config.toml
num_hidden_layers = 10
hidden_size = 256
num_attention_heads = 4
num_key_value_heads = 4
head_dim = 64
intermediate_size = 1024
vocab_size = 8192
hidden_act = "relu"
norm = "layernorm"
norm_place = "pre"
norm_eps = 1e-06
positions = "learned"
qk_norm = false
attn_scale = 0.125
bias = "all"
tie_word_embeddings = true
parallel_block = false
init = "normal"
init_std_qkv = 0.0312
init_std_o = 0.00698
init_std_up = 0.0312
init_std_down = 0.00698
init_out_by_depth = true
optimizer = "muon_variant"
learning_rate = 0.0026
beta1 = 0.9
weight_decay = 0.073
lr_head = 0.00545
max_grad_norm = 1.0
warmup_steps = 200
schedule = "cos"
final_lr_fraction = 0.03
batch_tokens = [32768, 65536, 98304]
max_seq_len = 384
doc_mask = true
train_tokens = 372100000
max_steps = 6139
dataset = "wikipedia_en"
MLP neurons of a small language model. Each row is named by its layer, matrix (up: input weights) and neuron, and shows model dimensions 16-143. Each number is 128 + 24 x the weight over its row's rms, rounded and kept within 0 to 255. Numbers have three digits each.
After each neuron's rows, "fires after" lists the tokens most often just before its 100 highest values on Wikipedia text that the model never trained on. A number after a token or word is its count.

L7.up253:115085110138126150136119150107133124114103125114145153151151159142099153121135168131112117140129125160153169115115124085134136133096068148155113125149118142147095126159156163107105149121084101122147152174153083113124124176141140103126143155124164109158153138150162123115135075155117091139117120128181114068100122147095164107131159161088134094138148100115172127146134101135109110150137
fires after: " " 63, "e" 5, " it" 4

L4.up379:135146132186150133143119097149157139101143118172119147111090124161135148088156120124142124121125148144110142121100124153106157108148106118127146136129130152087142076124108141110132187106099131091163094136090136107164141121133137132138170169139114172143116146155089154114119132154088074118179122100131096127097110104172115089138144125136091099096113123129124126130104106133109104138120
fires after: "." 37, " In" 7, "'" 6, "," 5

L7.up881:136118150116111124136122146125190086114127132097129133145158087157104107109107140098128069141156132154097138082156095145157134102163148124187116135087161136106122099115125156117114093133138171108107116155126146135129122104126139150120131121107106146094146099096146172167105124099176130109081139110102116102115145120114147153157113086138134113131147147126122168118145170125119140109131
fires after: "2" 30, "1" 16, "9" 10, " " 10, "0" 7, "\n" 5

L4.up702:122166140090122101124156207148133131163106113148124116143125137181126131115141170119083121129132154123132149130111149092118123137125148068110134108121096136127098125114167155098095102098138087111136118146147132137122164116114144106125136076122121162112127105134118129128114148156130109120087124138131132141131151143167140144156108152141104100097122115166105129163125175132149142121119
fires after: " " 36, "s" 6, " in" 6, " was" 6, "ive" 6, " ex" 4

L4.up783:121130133138096119129156165177149124133122122127106116148120143130158124112132145115096151110152132121163144069118127151122099140135137128108127125131152120091095171139190105149137098150134056156112131166111131155097146125142121121181141119152123167134137116145173100101124136150078148152086112122156135103139128135092073111145130180143167090080110119132120154138138167149110156137145
fires after: "s" 40, " Co" 6, " head" 5, " spoke" 4

L4.up90:124095116136155156143125122107127125139110131138150161156111126138140157139126111090106116118144133119094116124073140132141109131131104098187113103128134120125105111126145133112100135108148129111147106106071096153164143146129090090129114108161099154114088138152091164120109144105077129108177164116161102141144160123083165141106133099144136134093179127086156134170146109118168125095124
fires after: "." 34, "\n" 10, " However" 9, " that" 8, "," 7, " and" 4

L7.up619:157118101131097127117164108132118109094078163151140143093155176105124172153143162147106091136182130097116146111127162142143130126146123128095097145124140092125096123144165087153158109154134081131104142127141114132129134154155116132158179138125186134108163126158087145127145126160117109130127147102134161131139129138118157142168112114167160144142173121113105145113145119141104136111144
fires after: "s" 43, " De" 4, " Sa" 4

L4.up295:142117118104119117114162147147168147098108131123177071133130140133127132132084143131100097149116143114160193128105133107165132118111122158083102130163100120169132117107141185128119139137146140116110147162126088155154163138074126120118118134145143155137136131132101142145094098147136111147131105157152126098113098144105109129090110138132128090149150136095102148154119118113137099182162
fires after: " " 58, " (" 13, "S" 8, " S" 6, "0" 5, "1" 5

L5.up669:130127102133109140126140127134096121090100123122104116147098140135126167150124123179132151061130156150135172113124120116150117105154127148115134134133134137125105131116095157105153128156147152105140088117100117068142090165114077107163139131126144128162148096125177118155121150104166132151188087147150065122104115139123156104074152136084148112105113112128140138136166089180129114164097
fires after: " " 49, "2" 13, " one" 5

L5.up779:123087154085134122133083151110154140119058109123142138111118104122123187097146145126079129127129157165113151149101153141121141148163132086132131131111093116091103146120131129103106120179130107096138131154121131107144147116097144106139174172174155123132150091128135165128092132114142126114135131164164119112104095139131075135118131132136126103122156152127142145150140124157111147204121
fires after: " a" 33, "2" 14, " " 13, "1" 8, "ive" 5

L4.up819:122146134131160151136109168117156100124105128133129153116138153170102081141117157136138123128118124127118134130148128140121099120164114126204129131156137120129102124146138165115115114099117135176075152158112113122155095154186134158097112106103112100138134089072121148139081120148102126138053180119145168080141145120074138134153145139125114100143126096077093142133168154139152127150160
fires after: " " 64, " Sp" 4, "-" 4

L5.up146:162132133106136116083133131141150138148094109122108121137164154149088127121165188122131090137136136171135126116166143117140079153119091127139181109165160174120158092120153104153128154105129127164061128148101156119122123155141103122112133094157123130140114125130130093126140141114141100125106153099152130101079161108171146129096116125096142108166131102077144145115130091086142116131116
fires after: "\n" 40, " " 13, " July" 7, ":" 6, "′" 6, "," 5

L7.up206:140124099124101103106115164144151182131113126108115123150121153101143153138127166167165146123183113109094105103146128121178118116144151142082149130108114137162154150174137124111133124104115105112119135180115119113133103147125078121122126126130154129104146139104080134136132109083133132130091107107125115090123092132097152100109139134150202143134113088140102139109157120153179122105153
fires after: "0" 39, "5" 14, "3" 11, "s" 11

L5.up911:156145098113115127113092170154130138156124127163102146081136144131101128132159101133142112122136147159095157110146121149141093114135117167138144120138129144161118097101180110107110197121096114079132126107113148092107114116120126151128095098140106150133136142173110109131118127123088095154189178126124151142111124098133149159142127107161112151122140121126130081113149161142133130055098
fires after: "\n" 59, " de" 5, " Fer" 4, " " 4

L4.up410:157131088121133147134142101165127089130132165143150106090056132135089167157158096154149113113096133152123126103146121140129151166130071069118107080131128100093154105143145094115157131119115106146099099111123114124081147162121131137168127119108113105126160108134150143144169084124125097137143149114105151152162150123167086135133130131124100128135135128101129106129207138119118155090104
fires after: " de" 21, " De" 13, " Co" 10, " in" 9, " of" 4

L4.up224:125110106140170131164133162100162111133120141102158143165106079137096115122121135113091134118106149141112082156136145147167143111129121122158134107118101131160103132119109116114123140113147089126125104131118095140136115130117095101181170162094118154165123102151165155118114142121124109128122095127125144154072117129126123113128137087106165101081183139126115105125116139140143118138094
fires after: "." 15, " However" 10, "ed" 7, " due" 7, " According" 6, " referred" 5

L4.up938:141161097129129126153134140145129133137142101184149125145137182153067111149146113119149090092112164174082130160136093140144117100123140106132111093149119166147123087136093162124141142110149116105154142131167150098128130122137159162163074117123135135131148119163146130135066105121110132105124155124152144089134112063153122163091157160106121126135177129152121131144139123130111108126139
fires after: "\n" 82, "-" 9, " " 6